Weights of a small GPT-style language model, trained from scratch on English Wikipedia.
Size: 8 layers, width 384, 4 heads of 96 (2 for keys and values), MLP 768 SwiGLU, vocabulary 8192, 16.9M parameters.
Architecture: RMSNorm before each block, rotary positions, no biases in attention or MLP, untied embeddings.
Training: a variant of Adam for these matrices, 299M tokens, 9122 steps.
MLP neurons of a small language model. Each row is named by its layer, matrix (gate and up: input weights) and neuron, and shows model dimensions 0-127. Each number is 128 + 32 x the weight over its row's rms, rounded and kept within 0 to 255. Numbers have three digits each. A neuron's up and down rows have the sign that makes its largest values positive.
A block is one neuron, or neurons of one layer that tend to fire together. After each block is what it responds to, as a language model described it from the Wikipedia text at the highest values.

L3.gate61:078117091174126129185172092144128116124169147061161089154099074127092134128199072131180133116136170102171132128114163099100163122146127049104151193126110123129119085060111139098167139099096181076144115132130072140154098140102110126088120154126159164131139131132140123136122099153138135162131181144146147143105082138161117182166088108132105082137094124116169161162116183101043127099107
L3.up61:073104184165133111130137125121144136207129128166145176172165131104044203081083162126170186088122151106094096150135115121142124065136170126161143105116064128127095085141145157155145093155133100121158147126126142111174109094205121131148100116143202124105195152128157139103084135180123128111109122072139108193106131123157084217094126198103086139096099111156164146144137094136181170184122
L3.gate85:131133078121148088128136081110133131139145099142153093154134121104154164153127120158152141123190104114165179137125079161118112193110140102201148120119207111177108064080167109127170124139099136105169103213115118142148157093104137148095143169079158143053140076170127107138105113167165086115137145124143108126153140173169159119158103116096146145109113064095129097126074135198154170117155
L3.up85:134108144156118094123136113068092150140143013120140125174143148079140175177078167124098157096099079135141175124166142114144147122099100138141135110090106073123131114074140102092117132147097083105117098150102113160105119085092159059131176108116084129104132138102097087146133082120126129115112104076151129156141134130143148075106124123116109111138109116161090105132045088161095100154169
L3.gate225:061139141101126178129148070103101114097162117151177086085145031135138176116125118123139178148103099110131151175089165149095117123144106144166137072133108097178114193108127083163150095152136155121129107111158107163080152069135127075148120116139154115141129152201123119142132078126139175155171172118156119124140111177102080126126165123119103144127170109166153125136146122118142184102118
L3.up225:116098185153032109136176099153119122162102098134137119101097147154169165194188075139134157159192107142103221175150148083144146103139104123070151138112144172108151124099143168119141096195128144083148155148108144131095108087113100143090095205102169176172078143091130164159161101078180164116160125138199110091134108091148135176113136137148125064121117141194128172157129126160120105184038
L3.gate277:058069118159101064116147104130124158086160070117090112123128182094142127121165203201140203139129177124145145175124171120138111128149146123161102172128068100149167081114129102116181068152079105135156133146086119141139185174105102160136172171097225127109134120185133076156106104179139108174140151132149179178081092093199099130090117121129130154150107082114199088141115111083055126142092
L3.up277:130133171109120081169110119155057161097110123108108130149112092162155112146165181127142138129152119099085117138139099164182098102172124114175147159130172172112104116097114129081140140115068185121183111099124180110218151100085171094149081109130063217060099166120089173134140135106161123093084158141063211178103106104169139116138084155145103126128151115132087105110101136128118056137166
L3.gate693:094137135120093139150129106154121124173169063115107136130184121138189127150092100197157131146185106169109102150138097141139129170123085097142159132109127150159110143105152094099175094165110140127108108170141134106150158063116111139136112159060146118091154113148143155087107113165150175110163191190119138122105116171134088094161135078122085134119123067142151107120079176127059097137120
L3.up693:167135133091133138151111099111174112115093077138191126174076127068213189127128157112130127128142121166078116096154094077139098165061132145041132148151134202186081156065130103131083159097131153100122175148092113100127158160089125170087122182126116161100146167162098111183120125144132135181157131148151131148135142083053140112129132079160076070159062087123167176117132098144129140178145
L3.gate696:119106160156152125151178110106158116122173126088166115101124116131110163140139136159235118195153105140107131167147097140150164120118141106104079144083142156148072121103116125103168099130126105129172132141151094111142072141181131085119151125116183137085186132106123117089120122136154102157159138161089108140160102093142081126101157118115095114075093141178134141159100165154126120140102
L3.up696:133144131099068132163141082115140059090135078127097076142164113121137110095118096116161199184149121134176113140151145117135154151115093071086179095061110155142148122084166039142222127105148152147149148188149064159174116132169092095097146097072128129157156109148165101159136117156131217122160158153146140079089076049141161084058151142083111220117137109129122162122114158135135072158107
L3.gate704:124101125120104080086122064125147096148150169096185107103130130126057125111086121107135121152192088105126132150128064142088165158125119095184078078173128082154181147090131129103145080105146129134163153131184086166121089104144128153153111148078114128077099035203165128115149141125119121176130120151110104143086129139152102107086148122119116103114152135125169173126121132180174095115109
L3.up704:125075121169153084155146101112196197185096072118151120165173195114147168133112156115138115209161128145140150155170129114176136110110106167174144124121126203095168127129089072128146095120106162119131121165135147114207102103178120135122136105110172134112065130166191084162124105122070173129169142152149087181103113147165101078174062150108153091151115117140129141128117139125168154185101
L3.gate727:102116149177095143151176131142104149156092079085159116152121140165130141083118144120176202120138083078066087184082121109126180135174106066142130108075078139118176173104104134127122113142119191074138139114141100138099078141109132109052140116060095187125148158115135081101148162151154129141158175079147163119131113124138133140098138172092046135076094120150113148140166144060115118133137
L3.up727:115086082142108165067074092164116105049168175162157039159114134070032172120141117109157160123095079132098181101130153164113143088108087173119084132076077180196091156162102092167158137128146131142117116116122151151130114139182095146136133098126099052084121117104138129148119169125124101136059147139166113134108115103111113093128126093073103138173134117164136224125105095073097115127152
Description: Final suffix pieces that complete a word split into several tokens, such as -al, -ic, -y, -ry, -ion, seen in recover-y, Inter-nal, Photograph-ic.

L3.gate156:108105109109136120169121188202099108093219089066142146103125131112126152163154168129149132118113150182125140070171096096132110148120138144102123165177104075176120080145152102145200086116078105196093151116098141094151116124156125202133119083073098174094093137177138170130130148118107113159163144125116127124069114113124120171083086120127130102162086134110137170102143101103098126131172
L3.up156:182147132149075151122111126108086129109086141115106130186131194116114149103194181105153129161161113139165130161125106084182181054135081133103146154145109121097164107151126128139116132155159189120135121131155123092121132145091116134109175097114111127138164116092120135162109130106137081057192127172080199168149110156150158138130118164155113151091184136166112090092098080109145173105161
L3.gate168:145183155158160109174114141136072057111105174116143138144116164160129139144049133141141142145069110151168105127141134108112141037124172169131098057117035156131102134110108124125113163108132157180154158106139095118150102097158133092139132115100136088070137138140095144138056120228140145143118161117101130099130122119144096101131105183158077097168177190150119104104144016133130131156103
L3.up168:109108167161164099068111105107140120086162196121151097143146141183083089200135177144156127160104135150077105092096159115116147127135197161144113105129101097143115161135137126081174141183125173159157153139131133157122125158110079145134087140033131107108116110156144115103111150186230155166124151186125110121115164132133081140124114130146114059174109135144126071120121095144115168163141
L3.gate236:055105113155135173175124126086140188125145131104099076077143168207127125074126116133128124096165081163104138101067127102175130142142110155092140108163091089190106167104118172093187127150148193113078147153121166136082101132184135164108114095133125137105140141110150061113159107082117155080116096142117119171181089134103151094052152134109123099129134122133133121175161162160161124174163
L3.up236:163130129141094109164085092085179151102098118141169152074130115160163163107102115070168119053162127126083148158121159111126080147144085145124127124147108119122081121096081122107156115170085106117130119099118120133054116175113075120103126191162146080097169079158152138146148110101163152179122095100131158102109135154096167117125064085141158111102120100194087133135145136152091135158068
L3.gate341:093112129104159142112156087161143124168169168109162117140141127164133120147106183161162079101050149134151138068098164084121116154148140122144171116143092100163135179107080109141136121122094124155090148106142107172170121146063155094154113121180085153108152115163101121077066111092103091109118159166085105113163098171106122152066156118084151110070133170162123255157150128183162142098151
L3.up341:094105108147141110114127133168111161147149124195117116103080157212113080150138106085076135170128143112133106114155094113117105148152160083122173109074167160133145122132107205102091070112161163130126167144151091100141097062122127096153140098137068183140086133150096091125104116147152133114123160132102166144084106124148164088041051151112114105130124137072113217138157110139098134153162
L3.gate663:157124099146149143123136157138156161124106095082198182120128079121173116107158112202180093111105143166103147119155133107143138119155112149151091147120147149169142082116135070106246071156097101122138126140130127149148163175127147151162103133124126171113106149131153179066107111131157129100244149126073110129098079167165180131110142126113165114151168145154157135122146128172080125136195
L3.up663:143132031143085132051120118114126179105123092135213114125172106141137150206077119134120119109077115158120067104183093106104111087154162085125119106174093125036144110164066142125158110124120179130123118184218120174135101119141124101110118130085141157129151130112124125102099158131128201163126139111125136161144118069137172098136162166132126141142193133128148137114093115110170183143186
L3.gate686:105069149140098105106079171103131160036179129093136110134132101194106157126136205123181150128150106160072095089164118108147118170185112126137103094157122115183108145091100153150134109089117123116080091110155145162133144148103119071128084099130118125080168096170157150138120114154126121148212157186068137156125130141182174198165074161120115133103161154160127142105164124167144176141166
L3.up686:159117143163145121128121063093064162124134097088087148090175108075132182194151128111144160105130155146092152089135170144159136108118168135149122112135143106180105108183155097155197153164120173152107175151114145134163152108102094144108173166136101193116161140123124123145186101077177164175111074092167173159070062128112096152086118143181123138145113124105156171113168130099119142120156
L3.gate703:106122168130107096117100140132120117084106123148133111124107163160113106141123174136148128157116092145190139104162104067124110106151055083154099132143128082143157113107133139169148086165127109132121139143148122102131121132037131119179092116147152146111114096165153109147103131071137122086123181153096155124086133115189163068071182178082131139146156127127140147161186127126157168199156
L3.up703:163148080092151145150164109093091089154148128141075141099194172139128106123112090095154148164157080160184143125107142082135153140219133104062159187132121104148093165085165089139127097121140111143077102131128116185084138138087160087097139120180108159145203133146122166080144077160165175106156140128132084121103130167108112102054082113140046090117145092176178081065121146099077188160076
L3.gate743:085108110151119155148094120039080157126073098191116125109185152082150170135068087125171124114143123129143101132136146077111166068125062117075140042141100125220089119087108110197193109123156105166112120133175139212139114167157115100123112145110127139099144108104119133062140091141135134147156119143137132110090123095164155158111174105113110133147166098137111098139155091135180172146090
L3.up743:146126147124148120154181106111135131100102089164103167068182124151219110158100136104139119119103204141173130139110115108119150119136150104092180161159087196180085071081143048177200104147106111109099115137123128154082117162122056111099102160149175118082170128155108148066155147175160221135148127122162180151108095117222113116137127153088116148137152143186164120160142118142139181167113
Description: Middle or final word pieces inside multi-token proper names, mostly foreign names in lists and tables, e.g. Zas-ul-skaya, Valent-in, Sever-us.

L5.gate16:105117144175186105097176155118041132178115160115118089176095128123162132166136113109214142097142138139159100120177164098154120163172123106187098137154169096198127161146140131092147140088132147093107135102105093119146114103142125115138130115100088103079101100131173096116153107143138111104120132106175125154166133100186186168115136076122114082088174135109093156134093175108199179154149
L5.up16:131113160186142098129151174180052160127131144106153173144107133142127172144106147103128159074109195164095111118192165083128133160144184133165072109148099139155168162137128122079143095080235140135052154189131084130140114092121100151146114148104085159103096070097095123076127098129149113135140186136145122127171107081090178164155135077058117120125148154123129089088070121086149106137165
L5.gate35:124145164126136118098123102160201132124148138167155110219164130183187117144191088115152100130115135137204136147161078092128193152153172097172104112110148128155115133115132108115174086136186107157141091081126079167100071112116125180124167066060140143098121122093116091106153112159081134149189188106147122173136144166132129116123098159130092153122076135096107206129117124075089107155144
L5.up35:210097053142131174142112085152150145134141153159113166153130125098137161081115160101167110115126189144130109088197168123153110131106162171158100150097170149159141104099151164098138163092126086144114128170137126114129132097057112154097147062089136114089085125061140110104088152145151084123107097098125138188066094079075136104118082136058130110111154087120146136178120106063077146087152
L5.gate198:149108099093141116106184149080120124085165137158164103097163137113154153158169107144178220091138168113130131117115122109097092137182082110172063089138183096138156142076168137140129079081140171161108126162154109135144066122083111103150120072107134191112166106165131140133114147137137062114154102116124149166097066118163132190090066107061133119032161128120162157154101148174104178110151
L5.up198:143165155141101152180095125199124123212101099116106178121087163131119132131090170120099133208097127121175155155098090110185121099125106106149149140133139131120117063119085091112132090149147177104094150099172109096077085034110145155112140219106110096111074151119073154157132142099156158162115135161103132116135126129165139074113209161086114173181144180111038123131133135066151057145140
L5.gate258:169168103151128167107080136075087125170105154153159057127108150134164135152184118151121196118153164100110155112148142130125093129168058104157110099100108102247169188109132166098154095151130086051158078167123126161181107067197160140127082165135153157092118079136185102183161063130102120137141134121155057148138098144140134145103089095092132064111079184100120111110081101156155177106138
L5.up258:179159197154089122120093079116088108144127123090134103120172160159138102078142115151150138174103096128152124094118218178121160211140072123089122045128168073176155126184130140141150145116157107064156095124139140144132181085171103156121146118099072157139093147116141059105118180131136102103109136110156121118127125064083103123158157105114128100131144174099139120098145115125103168103125
L5.gate287:154136111154117155117178108137172122157138150148118111157140180149135113120103091122187161142111070124161157084160120085172124059122100130163096103094145162166182124164067131132129124097181105093112187147127122171139055087126039130113152153090163185094152190113152087132107050108177127117151129136153162212138132093178117089112142135096132135127157163113147150087192146060158192110091
L5.up287:133187160177213182159119133108111164136114133101093158057130092123084149083169135187137184084141122155082135136100159147071119173156147145109139132072124173172086174095111148143142175138143115193110066110168085096134140064077146128103132116091093112102130126123154093103117127061139078141061163094132065120188127093099107115147099088123121121085108062097140145193127079132115126156185
L5.gate339:132153131150105146166103083145149151115110095060165108169046174111096102178130137146109187124115098059098127090205150068115123135131161073106073086113138112136172131057090156132151145158102102149104114154167075153171080125105131162152147129114131147087197084139077077082090074153133136099100148105112111141112175101152135174122154138101140156157119130110117167135088124124075117186176
L5.up339:138167100168184197189126135084116159123129095172123123087100110194135159176145173074136154132120104111108093102120103183227127100084109088102149056149173185174092127112119189125173139132134138092090080159197179131149070053161046132115161133122124172148154113087138061047102166153127128162140119141125139146104098112087075140163171125054108112147108119153166157077126105144097145119107
L5.gate418:204127147160123093154092117132128154115167143110111132141148130137113182171159138117140184160136117161145130144142093070118124095137135090145091167114099101126152116147097077105127035190094134105075103152126098159105045114095139183103095143158133146084199099168131111133083141122148097120165111179165095144126092136121165132120084089108172091104166096176135140100120165154122092128197
L5.up418:201161119167097077114153097100185150107151136118157119083161091237119112119153117088123137171119121044126076143062109125077102118111086141132088103079098131097167167105113132165107136124186105066139080195119137118124124068125118199162159169090195147121131157162146139122138103139088109172192174139192084177160108163067103143133134122116123130155094127130111169037134133101119108157108
L5.gate747:157128062136125096160130137094114104159081085038189105158144120068069154161169121118114121097148171186188072074210130123137063136104150120195112140103207149124111127133126163045153113102187119113162093139154119118125097055137095128167145097071188109116160123101129119138108115124127107156152112111116114116107120105158122154073116127067127126127148118143167120166092133144179157085120
L5.up747:126133105168071099161121126097147145116077093141109077106098148154111124190140181137121121156075166134146102193137096112148125100129087115097137160095158182089110141153064080116159068120171161124102115159187114098088106099072117131117108180139146136109120136075107107072116110171120142162114146125095172151161145085115124126126113153118167138086101115112095161132154077178151208170109
Description: Final token that finishes a noun or institutional name, often a suffix like plural -s, -ing, -ation (archaeologists, laundering, Department of Transportation).

L4.gate544:186149144128084126140144133111126153112161173113114155058169140129137178161139165155170159115139208151124169079142141157119135092148105086142133095146156145166098084068173152169117076141144083127132116155175114082181130090075096141090167186164110143130133135161131119145116147149109167190188132146154131166139119147175163095052181154077134164155184132100170132145123114136161142183089
L4.up544:087109131173113177146097143116064144185144094167120129087093109091131123101123116097100151088116140143134115089063202055098140108114124109084139149183156168147107108060132112157143124067098088141090114101148118097090106085108130155093100103183154098105087141166163145089186146145139149097148129120171121072143131092161071108150145155108108115135160124138104149143104106131206060105157
Description: Word pieces inside multi-token personal names, often foreign ones in tables, lists and bios, such as Sal-im, Am-ir-ov, Ray-mond.

L3.gate108:166102124137100163100148146116158130137128177096132132116146195126139117140149100115145094186077139137151135092143070118151121167176119103170146133129111143118120079132182068126219097151172103158069139149098111111126139161114159161087135103139136180196146170104163168102168143127131118137145167188097126161100115134126097164135144128036161157087044122139119138141174146121092133166082
L3.up108:157072143107139147118103180066081110184130186091112159123103130115135104085197060115106134160098067039119097169118102104165154118120146135170169093131119097125138131138137158106144109184180165161088095163104086112094106158065180111126092119135133125124102147074117185120123129106128171119137116146101124140101141113114139191209181137109120135090113063151106140149143143087083103148105
L3.gate220:148133117143128102140176108127123133106082152135115124115121129155098140132154110164122160148133136167116109093163096124107107178141120138152177146177165100158135145131148117122147083136104134132098156093121143162150090112166159173079153130161215107124089080103140154128171128122198152141137169176096207129159106094170115165100191109103123198046077186148125158103114148138080144182123
L3.up220:124105099049185201098166169100128143105123148131211167162070161118124165098192100108143147122120107154117099109065153154110115139122159131109106147148134074153140162157103145138109146112106118169125132094128143123142082155113130167105126129072139071103174099130068096090112196126167125122096098106111069143153098089071092158135147133108154125048163136207134122116154140133076150096106
L3.gate264:150166108150166169092124146159161127107169135075125155090120156083122198160154070148066138116124175129213095172112074132137123148146126152097140155121120129145115147085156118111118085161120143127101171094132085141108065099104122107123146133090091119157131109150180154120081167181141155087101197165109125099104131131159076154157054138075204110118106159162114127140121195092131190079101
L3.up264:117120134203118115134170146122139131125110089157184155140108068087154072160138135126147105111085089173084114151126170140114106156179161099124080118123105107184150178143118140058148126011150136113142119111160113149087096176094133208163135138096131069118143189100079115087102131079097156143124147131113097136115174105094163139083187104128157104111074122129121157125147122105123093091161
L3.gate444:125153121108126100128128163087161148120144077113160189081113151160165162078165091167135126118147182104172110107084127119140102151149139140110093097104101112110136069083079139097188079112095105147049148146119130121115138159100130131150097135133141109129089134152150121134172090143111138130152126134150155187129120104107139109148148142048161106113129139101166108122109131139148124094100
L3.up444:132101194156103115142071166159192188112214110094136116131129109072143055099135098166148111110078104116156114172137143149052141128067161147130177115129101153132108122153127138086185158152134106096076141118104077122141083197125104153147134114173133114133064113064115180176149160114096144123116170143170149140169114157143135137118189215168129158103073109127143163202102137110108111096143
L3.gate474:121148122141188156064131143156089138174136139161117115148145125092069150133105161127122102114142107147120105089145192104137101159163139069149148143119085165148154162082155123138160094127137065125081168130176137159134172110121111138113097145138128103111097137151075246130185171132119106143180155150108174153151156126116162148083154172137114138105118079148155130134148138087124192149075
L3.up474:113113114136095155106154113109139189125067106118064140113084115104059147105111189126154134113171157124162083154228110054179169118128166102168144082156130133100104134096119145107141096132110115095115104100139062153206139142060059141155092130154116167134165141168132089165133136166166142136141088113096087129127135120166154146141151143085163167126091098145122164146108118125152194113128
L3.gate508:121129123100145142147110136114144100083160149129123037149106142128104159102150067141187120136122169124108141093114132158129061147127106114092113102120131150142153142095109092116142137161145057160105139162106128148121162201142152132093075155119178073128143114073158112133163091133137180125124165076115174093196096178108103125081187156053158111168103108159141112149053154092148153173177
L3.up508:106157108142128145148083235153135153125097117127122115169149136103086109140096098164123157120140117130079123132099086085187127118154121105123161081102123139107153119097154097149098167124086164139118083119106169138131114142117146172128154169152144160152144148118153155152171134203095080085126087158055151131124151078133113178051170154130144141182097112139123101119087121109189157093173
L3.gate643:123109108115171144150094136126165057136145091115132145145133118101092167168083092089175092163189200113177123050138121139108061178142113117082170060074123150130140126077184058115164112163154075141105117057191147136122130172122090133104145132144131163151095129182156142123130105153151119137154140124122079135085091106130110176048107095095181176077123103158147101100116165155100116149120
L3.up643:100155064093129119138181151126131129132151095176136163135161120106102136176091118147124091096153164070156133190160070135123088106153158090157154111107153128153132155147113106202121110142097135123100123163180130188157132188178119121126122092080147121082108153157137131117159131175176176150110095097138150098123146155173203096071156168139163163176170144124119115095144112108141074156153
L3.gate647:101062141126142172107148168105115123124162131132203120095119127108110102146125129160081166169115074159096106110139125111099104204210175115166122118156104096093123144094156120112127051121133106083083153172119058144091086118102106205124081136119077101144148087141125143171143154193223161093076109139090115189115103157138142147121145096098134180135122143169178106150138135151148111113117
L3.up647:133108167166108095171146094137142108192133160135128192192114126119125119176173125139108107103156113071137125175133105190179112155170128077170186200139125197130161084090117083074158129140125116133122132151137129106180139058100126131110105180105101195122135144143107118133144126173106141213142150170167159086138155096083104091130197121148107149163120085153093074146205145125174076174125
Description: Word-internal fragments inside proper names, often Chinese romanized names or place names in lists and tables, such as Hu-o, Xu J-ing-tao, W-ang-echi.

L5.gate152:097104151158182128163109141134165112148118146128095095207131124133150085107148145153136089144138135161156122107168137157108107053155124161088150138095151121122146141119136106061188142070140149175094152134118087134141118143118096157161128088087100147082090168107110144054201129049109165146114120172160172171106120086135139148163102088207179171113117129056134194088106129116164172149128
L5.up152:114174187058144166076108156093159180140147083141093110157063159130142083119078115169182129114134149085113170099134137134143132157142112078075074144127173081089124156126150080139200065120137149132130139095106109138121108136177057099165113130078105104140108088143047165090107100090148114103117126086106102125078099117178120091121147096134144059153129131125161127112097158112160112072145
L5.gate331:056130090164160128175146099064126150152124207174131152121170080132155103140135151123128139149144109150134122096102151118145122128151142140154137056170101114171148142106094122169136138129101079148089094128138148159141110118143126123109092148120151186110087131145130148104176099093114105163187170168147125178163159111167125170096101094139143143091143165155157178125073152143186110105149
L5.up331:078138134125155180154141169152143186163089156119132122167126159089161130153150111094091086105138105124108102129147131109087173101126166083091176095118063145137225149132129096141093137157121201143116112189170108111097100118120104103147162199123088101112209200120142118100142070099177087124145117132163161118181137108161190141125115114110133130158138122147116182142149170102167173114182
L5.gate416:106154125102079144142107138048093131152118140113079148145159137128095139118107155133164153118140111134102083108090160133142127119172129151137123153158108117107132144091162147124117101133135144121149133107124121176183094159074118188117114162150088123131098093051085112116185099144160119154124107140086172083167142103132129187109191120110184100153087108069176126117172127078143112154136
L5.up416:196165129109114147121178167119099110191077138122111174145149192060112091075107120120156179097117151170136104120096142176208149167109097108172146145147119169107158079076186146140155109145109129099116134162109040168109161058151071195130169158191110168102144137129122119138132168188113067073114098112151103189142147091128146185099068118082148143155111195093151112114129140079125147137116
L5.gate444:079132151130136062118149169153082096166093126135166179130162138117146105092125138170140190110124106101107118140108161089149119128154130153119150196143143124107144163117122134156104093102095129161102167145094053105124142116143076136105133147110130111195127070067089116150170146029070057079127101159104161185120129114158174125136137143153164113108125205147182148133113201050149156068187
L5.up444:134102110117105122142181143060186102188116122156149121147083092186193136108114176173170159140105130142126140161106159195139183113150114143113102196126116047114194092124157154146159139155059085098145135091118147147118081150162112136117154068143076184077137177158144150170169107122147090126145110159130126128205127148134115111132167044145122092143105118109129142175181126102123078106159
L5.gate632:158151191082126159132099161089091170090126168129123176143113176106100172162174161131132088109150123122096112114117120094173154147181167141145123074162142164101176146101088140026130059168122109151094184167124139087077129185108128134084149121058112108125081056100144153132160127149105155130154166143163152097121111157096106137133170109096139160090127153147145156174044134086111130097137
L5.up632:114180086144143128071100151169147140077128133196109100140134169096122178182159093076104148128113156166100130168155085132134175169135163155188174087160189158102219132140194139075144141156114123160130130135103084146093105135156112084058159135121145110058117126110142145076167149139096145107126124154182136134156102129086119119119135164110155126132185125134089156139113130076084127072090
L5.gate674:110127065154077115131153215129144145175122145103098116092156074125123189111092219148160142086162069111108051129154155132121105104083090133148110131160092160147190157084129141113146129123125121047133064188096137165140086102114120113132103147138180088110147144142097171108160155174158115181101111136084197117188142148160162121116126087109219108077156092093164116113124109189127089114101
L5.up674:084136146071117142138113141167128118144105116094103150105146083128106154085081118163094142064105109078100098137106203102104157134149093125119087133086123176126116116110087109058051088126124101187135090103094102177101173081131123116100092184132142112145101120106130140102171091088159134143176107109094105153095153087117135146098131086147117106098123165183135082156142094154173117134118
L5.gate710:099157118141125138135149131077170093222131101155140176169116158141102144150151097189160124095140168153142091129120107156161141119104118131162119134192120147124132153050086095176133104143122118156079104138140083107129130109103053100134118152175202124069142092119108147147174144134142142142150083150190147111144102120120116146138158133115134142084173116113163093120140136090155130120143
L5.up710:105156127135149145115164167124089218173165091175117158120137124119075105143128140164123139038152105111227147134113098122129152154101126104185188104144086119192181129112171075099165172165151106134108134161119107138104159114119129161190070197147138153117156134088121115111106112133152148153145142192112133130157131087192122128157105131117140099142149101111189140104109102129148127145174
L5.gate737:167141122138170135047171177119111144154147128125193107166090123079031101113186139175143106161163084083088101144117128053108178113139177166111036131131156095128146124111144073159185102127140079167122106111132120136121122159099073129087095125141090139096133082121126097097102126139113073110147143169094114142183112112109125154141147148137188080109127106123156119105100138114165139145175
L5.up737:162125120120143109139147089138218107073086140105154141121157118098138064141122183184154164188136123154123122095116139100153140130142113104142176113165111167123125094146153117121098091149039078118199145142143123123153140173125106148089179129174155162119129158083091177186081108157109110148073097164115178128144102132147086129130132204142093184118090121137180180126151156149094115119146
Description: Commas, "and", or table pipes right after a person's name in lists of artists, musicians or players, e.g. "Daniel Handler," "Stanley Hawley," "Ann Rickey and".

L4.gate669:167153135154183166088181166121183185129166135120079165169140081083138115122202076133147155152187128157088100179187081086129133153104134090110109116059111030126122139135112089119151090148142090112113117149133058166153184107103147155147144052161141147142119120081129130062171120112182084114145114115130134157125129141116122159136167120076123170083152109068110151120135137169139141137118
L4.up669:175075115094084108112168099165156036167090151129171126153101166105124149095100137157097055152122117091098149129109109137153136139132111133098082113123113029122126163162181208138112121145187154102082065149117167142200110116161154077121167127110059138119162113139061140171125110128124093101109069057130056124057140204076089117142095113101128140133132089116088115160092119098135170101133
Description: Second subword piece of a word split after its first one or two letters, often in names and table or list entries, e.g. e-as-y, D-ing, He-id-elberg.

L4.gate417:072120165142177139072153127058102136088111159133188126134112115085128126121125127180168181147119135135110098141091111118116112125168026141161149152150088123147134153163140095122213113124146109170110146130088131104149062113092143121143118092104145130132170137109137126156150076142112139120224171192114065133104161096130130114114167177083133164153160143164170123103200101141147143170085
L4.up417:116176092111142096165155138108134143089093169118150116116122087188156140181220082138119182126128105146078090150101112094109156134158141149172118155126176142143140155123077116139156104070083106142188171084129144183135153124106151156098150079124147209130130107135106109120152186141117117106182172110155082097160109157144140168166123078143081099111160130118089125121158115137116188106152
Description: Final pieces that turn a stem into an adjective, often nationalities (Syria-n, Albania-n, evolution-ary, allerg-ic), plus whole adjectives like Spanish, African, tropical.